{
  "num_hidden_layers": 14,
  "hidden_size": 576,
  "num_attention_heads": 9,
  "num_key_value_heads": 9,
  "head_dim": 64,
  "intermediate_size": 2304,
  "vocab_size": 8192,
  "hidden_act": "tanh_gelu",
  "norm": "layernorm",
  "norm_place": "pre",
  "norm_eps": 1e-05,
  "positions": "rope",
  "rope_theta": 500000.0,
  "rope_fraction": 1.0,
  "qk_norm": false,
  "attn_scale": 0.125,
  "bias": "all",
  "tie_word_embeddings": false,
  "parallel_block": false,
  "init": "normal",
  "init_std_qkv": 0.0209,
  "init_std_o": 0.0,
  "init_std_up": 0.0209,
  "init_std_down": 0.0,
  "optimizer": "laprop",
  "learning_rate": 0.000407,
  "beta1": 0.9,
  "beta2": 0.99,
  "weight_decay": 0.18,
  "lr_head": 0.00561,
  "max_grad_norm": 1.0,
  "warmup_steps": 297,
  "schedule": "wsd",
  "decay_fraction": 1.0,
  "decay_shape": "exp",
  "final_lr_fraction": 0.0,
  "batch_tokens": 65536,
  "max_seq_len": 1024,
  "doc_mask": true,
  "train_tokens": 685500000,
  "max_steps": 10460,
  "dataset": "wikipedia_en"
}
MLP neurons of a small language model. Each row is named by its layer, matrix (up: input weights; down: output weights) and neuron, and shows model dimensions 448-543. Each number is 128 + 32 x the weight over its row's rms, rounded and kept within 0 to 255. Numbers have three digits each.
After each neuron's rows, "fires in" lists the words (lower case) most often at its 100 highest values on Wikipedia text that the model never trained on.

L4.up517:160084084072143074131146097189132158130151139167133145183053147155133153144167187117092148160171116108159101117167185162106101107105159128055078111110112126122168096166125132088115177142103204111095141136079158164157103140106138088152072085106144137107144124108081142200141119123095140109
L4.down517:106157075151063183119087171078089148099118143144131129108102155091141040119127111167096063131161163129115132143109078162111121063079131138124118128158122113151134117099131073126149110169097121133132181106163167109136136089117121113124126133120176159158194142141100127079089160181143101139
fires in: "the", "of", "a"

L4.up1749:094169116209128098105134127157122134116176108096165136103094069123064099062133132116091117119111072093177150119104200147149095130158133120174131205122128103113123134113111118112144137128110167131099148104099140090109121130106154148110120091091120055145166118167170057124121162141136163125
L4.down1749:111120067102129103129080112107165164115175157146129160112052181136189128124097129134135099162128110132147087113128126095128089102165165070109156111132106101216144131222112093159151216127138127166123150135104118118125097127132111086107112130066105191128151105153167076183137103147117134175
fires in: "can", "to", "t"

L4.up1108:149110077089082135103123107207110160161162113186188112123101155180105102159115186123091106169155093140137221105154144144139067147070170161081127074123089122098159149099065163102109195123086124223129120110105199143113087144098095086160083130129104110144111147081122129173126131129164121121
L4.down1108:082120071097013076081074181116103160201176155143114151132108137128137105098091179161108082143098159106160161163135136178136157184154209146111091093085120118123180141145142089121189115177090144126053179183154139073088094149091106099155163132122170134101192131146136154111079109134169089128
fires in: "and", "of", "a"

L4.up404:119157131158116083093147085158132079131189142175102143116064164181152077150145118103138170199116109093185130179152137084163042128103150147127092133096125123132159119168121137078120168111080145141171163150119156110153142085125173063173092091103105091149176130116118163145200167080077147166
L4.down404:132106134163068164110106201079139194138156142132104166087197159113088137100102146174164111113145161094176120140176148112151132097143198067093129116168172119156097203099171141179148165146107096110157112153140173103153079138179104151189128184162107107163132127078108130112179162125148140119
fires in: "of", "throughout", "to"

L8.up2231:150118142117168098109203158168080182145075093152150169156138103175138137090154165138126141112084104134109177133102166113138116133140086134178101137124148145165172101107120049143142094079093175109087106088144185129135138150134107209102162174145122121115197100072161119108079154197098124143
L8.down2231:117123118134063173125132116147132142148128166149171062111099141139062173095091147086092124129212125078157141139138176136101169109128112077189088196136099115177068165138153164135085128132160156156101155120083094133103031138093139104157091094094135140184132123133092112074144069058132119145
fires in: "by", "to", "on", "under", "with"

L4.up1137:165096100150097178097205120187116165153114147094127127103070042149121119187122183095153074130118127129146161129142182132134106167199131143089105126135132108101083158159102114104103174074111210116197100168093142138119128114106127130147139080111119115104114076126105148203151125153112149131
L4.down1137:142120104173133151136099107124132092105091168107137085123104092114076159076092082142185123109180134078164179125151183132117141177163163101143127198098118152119106114125124160124147111153138146111136166154107084131130092121120159143124185122179120211098067123126148114160161163137129153105
fires in: "the", "its", "her", "his", "their"

L8.up610:110131124130188113136172156185064125107110117111123106053124100182150166089141163101113171120132132128166179163123162167091109098191105183092166176140185155170129145082077129071143164092134115156146085132104201136117127109150142095122117105111131037151196135146110102109155174069096215080
L8.down610:111130152150157110101110108134152095123084076075115143130143119195166099123147132123109156089080152126158097094118100083114165150112178109171091120152112190099158136100161062142094098114116127134089139105139075166151202141088132193185128092128170136143122168155105088148130136117102118114
fires in: "and", "that"

L4.up1217:132142109146166186140134146118135191113135170107136150101137137157097127067099128131120140108106106090154175155121195141133087155136129097073181146157114123119121141072141064097122142132082186202142090150132121154119114175091151134105122099099083072123156131158139134108139117186125141134
L4.down1217:124184118102134151174107143110200186086173174118150132130095201122101166109048137141090103120110179083104115144123126086152109097137177118096086178081107131130091153198121124192138146088135152124133081156127150136128163145135138145087102092095097146090180110093151130146201167128108139132
fires in: "would", "will", "we", "they", "wedding", "weichel"

L8.up295:153170121155141113198132103166183162143146147151155156158090140160177138111172128125098096081089185107120123107114136148101099142102180102163172087100147127173181183109112171148061141157111138130122100134131130088140135090120149135121173133195061123106110136178091084154153156089154156211
L8.down295:100171160133167115127093084120154111117127192095121142105152147140074166091170133125149120142155125154088132091139176131116172147119111157150116120148084197136090163151110088063171176178096118103101067144139120139121075074085089141136110129102104126149126189145102044133134086162079054115
fires in: "which", "that"

L4.up1474:123110126148095098086170133123144095165173159175184164117105111145065115200180190130184140114120046088124175130156126141155077127145153205105135134098149068126107106131092181117070178104100085152178143121092149139160099085095112113096141088036122086159160107156137149152155135137150170093
L4.down1474:141093152114102179152107198088143148175123132095096131102084107110106180124108119127120133134147135173154108156125201158112139093110119172107104122159109083152147152084122120161135158127159157157152166132165094115128141103119129088118118158123119166130106083106097120096077131122161129073
fires in: "the", "of", "to", "in"

L4.up1275:122135188128140088155181121154125130137105105111157135089151093200129127151183166144143142107136109175085130166132153136152033125109125137169159102155161169161162102105097140105132122074139113167124101157180132170183137137170142118115179105129153107187138140168146063165152090133145176145
L4.down1275:147098172137183097103066116137125133130138141089137140129081120179163071156101138115099119164146082098156121086102075137171140178160138158139104130179132092091131136059112102131161145152110078140129175103116127121153115099098136147118113085135161089133103147112094116108138140084106111102
fires in: "and", "by", "as", "but", "with", "although"

L8.up1026:102116157170164103141188147099126163128118063103109136170168130198095117104082108174124140060151097118112144130178097061124091116145055095149198122137129063153149137120130099121134125134110146125174126128148093151127125176071147116144144104136106105090129171178176165176082176125199139199
L8.down1026:158201149102137144126106129143114137108145142119137081136122129203050103104137062121100093139087162095097105132071106172055180168138142114165126126152176106173148137129116118129110101160136124112096177103141153166145122065097104134174097156118158102129122092148116151141163123141172108104
fires in: "to", "a", "as", "with"

L4.up155:122109163154171102116170090132186173097138089073092095119093142106170147154135143125124126113151144158088181117171080093130124124144151135119084140064111115142117153158140143161148141203127215138132111120131120091153118093130175103166089180101125110143081158144101104124148146112171183088
L4.down155:196153155192151131101144156119103093119151118116116129070136088138147120133145148167118092143103141113110135083131112119123154147119083104173082127129088156171132143085131108102113162069152095110110167174151100135105098183116152102058178056100144155146139173132109111118107138106119142160
fires in: "then", "of", "law", "rtr", "camel", "but"

L4.up1190:141140121093124117163137136129123145128124123150122060127104152194079094168125120115069107140148150177154115121191131147123071122091115113099155119104124170152161123127131154110179198076150117176152144149123138148139130200134115074111129166106095087181146126138084123114116109113137134110
L4.down1190:113136190134066097114122153131103102089156081110156112136111123084095115116099145107141108198104076105168113134152128112137118167150089199119144106123102135088136124135099119169106195162118084121082121173054165132143199083103160112147124104178140103139132134065141164105118168096091122103
fires in: "she", "her", "u", "jain"

L4.up2065:145145131152064168116165167125116145153158058117139124076123074172134089091106148073105128111098150090095124140112123138158120144173126168091133152136041075104073153115091144091085149146119176152122093196127205143145101149095111128103141107084130068145201107142179105116103103129161156105
L4.down2065:112112129130157117083127205135124135141092132107157170157060144150111119112125109098114113126117184135102071033068132122166176145102123131132084107180147108127155103111152145137123136076081141116085129031142136105127119104092117147119112147127121183076109054166093093131141140106123152193
fires in: "and", "to", "this", "until", "that", "the"

L4.up1815:170166085082078096157182094154116136138079068108104109109091089126113118177089092180103116182140128141132141102190115172072076130118166147128154156119105159165131160133127162111135154105121137135123074141119109153123167173150147094121170124101172130154140102134156102143153110118155120126
L4.down1815:120141169126149138092085108098134175155151157123101150206144119119198097102106144087126111134130126111149118098116102126107232202174138087114198140082136083117128111158143155134168122163134124174115154142142133077119156116115130150098162153094162136138132135131080138110076095164146159122
fires in: "such", "between", "of"

L4.up114:132190123089107157138150131126145103156152127095129124127138201170119142133118148102120128141146136100173136180136162125078051171105104105095109113116123149154120173084156161091101137108055178132128165117129076084109119159125089092141192127116114136127128117194103122178089086096151127167
L4.down114:141145137181090175119172183071101077122082104081102167138133087117146120123129089146092184064118118104098137108090114126181175116158111115147147125117161116169172089196091140115138098081182141122140102093129130163133177100138129085145102131110156083114134135042151147177196196111130178168
fires in: "which", "of", "suzuki", "that", "when", "such"

L8.up1593:139084149078144085179134087142148162146121124188149161123115136191146154150148145104186125151178054129103103159141121186184084082162149146119120112084111133076164117131105146048157152127140110155115116137133172129097095100136088097107116159116148121135128133080114160189091165136108148154
L8.down1593:102185114167082122053088197101184098100147126117083155087126099122109125109165147139158018170121165146112113086097124158142164194087095177085101116143150115149104112097169093179141183122105114114159105114125153094222126097123174149120137119124159151074165144127105153120107106154134123084
fires in: "on", "of", "in", "sq"

L4.up1596:116125074158108119100170096134092186199132108135152166172106145128136112125077140100144084106128141097126100139123175116145057113202119141138125172102150132103133160133118147106107159105119170087140178149126164139128121118123167097101152108217108130141152104084082147173086125099049127119
L4.down1596:189076153059085139103139164141171086145121091126127113133159157167097172123134148182146089134139121132146150123121152096114141107147124089108149094157114200079096171121130118149097128166169150104118171085193164151090110135146100129151126166142156139116086076100200119137101157131106102112
fires in: "during", "since", "of", "to", "after"

L8.up671:121179142149122108134165132213173086148123107108156131160134134113210079094135132103112155133109106092110154102116107073182097072093171084090146112137062141120136104165155090124126116130123159162195137090138169165102134115117153114120107128132130084113122109121082120144137029107108110139
L8.down671:128101128167128143118189140140068071113048083161105128111083123142101097128111127128123133179171158123170149106129116132057111139137071091105128123162156143127108095083132168176132190102111071102134124172132130089094108105141137092209155093102100129159141129157070130160080161179151117151
fires in: "and", "although", "who"

L8.up34:160137131144121119176172113197106168187139137138189100187179116115143140188121183132171155109149128156102188084150109059139109061130178119136148130071123164093120119109110122166071142150080127114149161116216144078128085147147128104164157100123135106076132054181111149154100132152126112113
L8.down34:146100144142129087151144123102176111120157127148054158140103157069131162080141128088128098171123118159098102117058159159155102146091078134215082147153097116115199105120134179086157071062127127133156100077083098155174156091076000118121151135171101120140122183116152124096175123110130130100
fires in: "and", "the", "of", "two"

L8.up983:143115165163154136070112146180088118122154124117129131128093095123077150177117159088135062146122138135118127125107158103138152110159127108126124147120159144136141145141119156190090164153118132085160169200093079131176185133108149166184082146119121133114130104125062062117136061076146115118
L8.down983:156096114108153140110156124126182124191156109136129115116077150123167128120135122170107132119155059145129130108153097082122130100133097130135100159063075130107099116116157070146162187100118130116156170097159191082100114115104149094094151141135121159130114111192083118154104140158068113164
fires in: "until", "but", "and", "of", "to", "in"

L8.up1019:121161112077130079105151146120141099192120139109114101135146176160145135137039097087103158111162099123105148164184129156195157029111139123123089152214082179157127121168105168126091175124108074163206184148145183159126165146095121117155093078080077105100143135169088159131079114133107135105
L8.down1019:099183155148120124179075148135102149162117111143109114143118080170156060127138103127107149184115166157112134171091097114063119112054139138088177130099165124130151125150113108106124149168089096089131105123144073100126069094146113095144131179122099157124176160142125090117070123126133157127
fires in: "and", "to", "ex", "as", "also"

L8.up2103:118175157137150116170158147255125159138120105140147136093101138195121106066087183074088188160132172107134165126070198123193076101149158109097144205163063097120149167121089139074137106166122199147083107133142190173087139133129126115111142114127071116175170116065078121167139155149147108135
L8.down2103:092165145156116106148054143087138118090122143082099126094071189128151153113073116180160094086142159106110083131134111144121114144123095130124158146208100110208096138111151115169142090144075169093110123116180086129140122128124105123144109199073136151113114160135199099106103132124154142170
fires in: "can", "and", "to", "for"

L4.up214:127151118188122101134131170098110155126148186126131166105119072151154094106110179111104137143099131088165169134140176179168100144130142131085117091100133118127176192114092116136098098150053218182155132068094095120159107123110140093078133152153100091116184074158169127108155166144143116171
L4.down214:098192105096096151159101116132148118140145132145148136084107142176150137167062147135098128145087133067142155148102146089111110093108160070075134149097077093190063148208087129152159150098126145119150086086118138137092092085108080148090147109103107184095168121147164103161125150115188098136
fires in: "that", "to", "would"

L4.up2154:188074128105097141073100198098129056094187134116095142144130116067163127147067103143135151100108182151096081091093121111087164135105144161120088166170115138091135156092118150155121061136096126123153144121124124091175172052124196136084089130067128173103135129132151157118091115145106138158
L4.down2154:106139133138114110109131152211126150185113118115119063139088140112116113170149090118143125108187113087096155134104082141102159158169104156154129141207135156155128119183113120059101208105167144121121132126116135119169109120137168159158149152131079063154158143170104148132111109140167109099
fires in: "men", "won", "include", "isolated", "historic", "first"

L4.up761:090125162086139080124127114138104151103132140176067131108081141223134158026146125155139143089149171064179117130148122099155107097127098158129109105217157088165086116079137124137163090102091140111111107117156179132105104076180150155088151098127143127166077133099077102144142122157150075108
L4.down761:104121093109167142211124112115135162132060209115142096111099123100143112115098134203136145143119096158089113160138158152171131174128149147116084141123163166133114115156073117117096147115140100104165081162060137172129094105080146166169110133140117080144113162142125125181168159136130097126
fires in: "in", "slovenia", "season", "fusarium"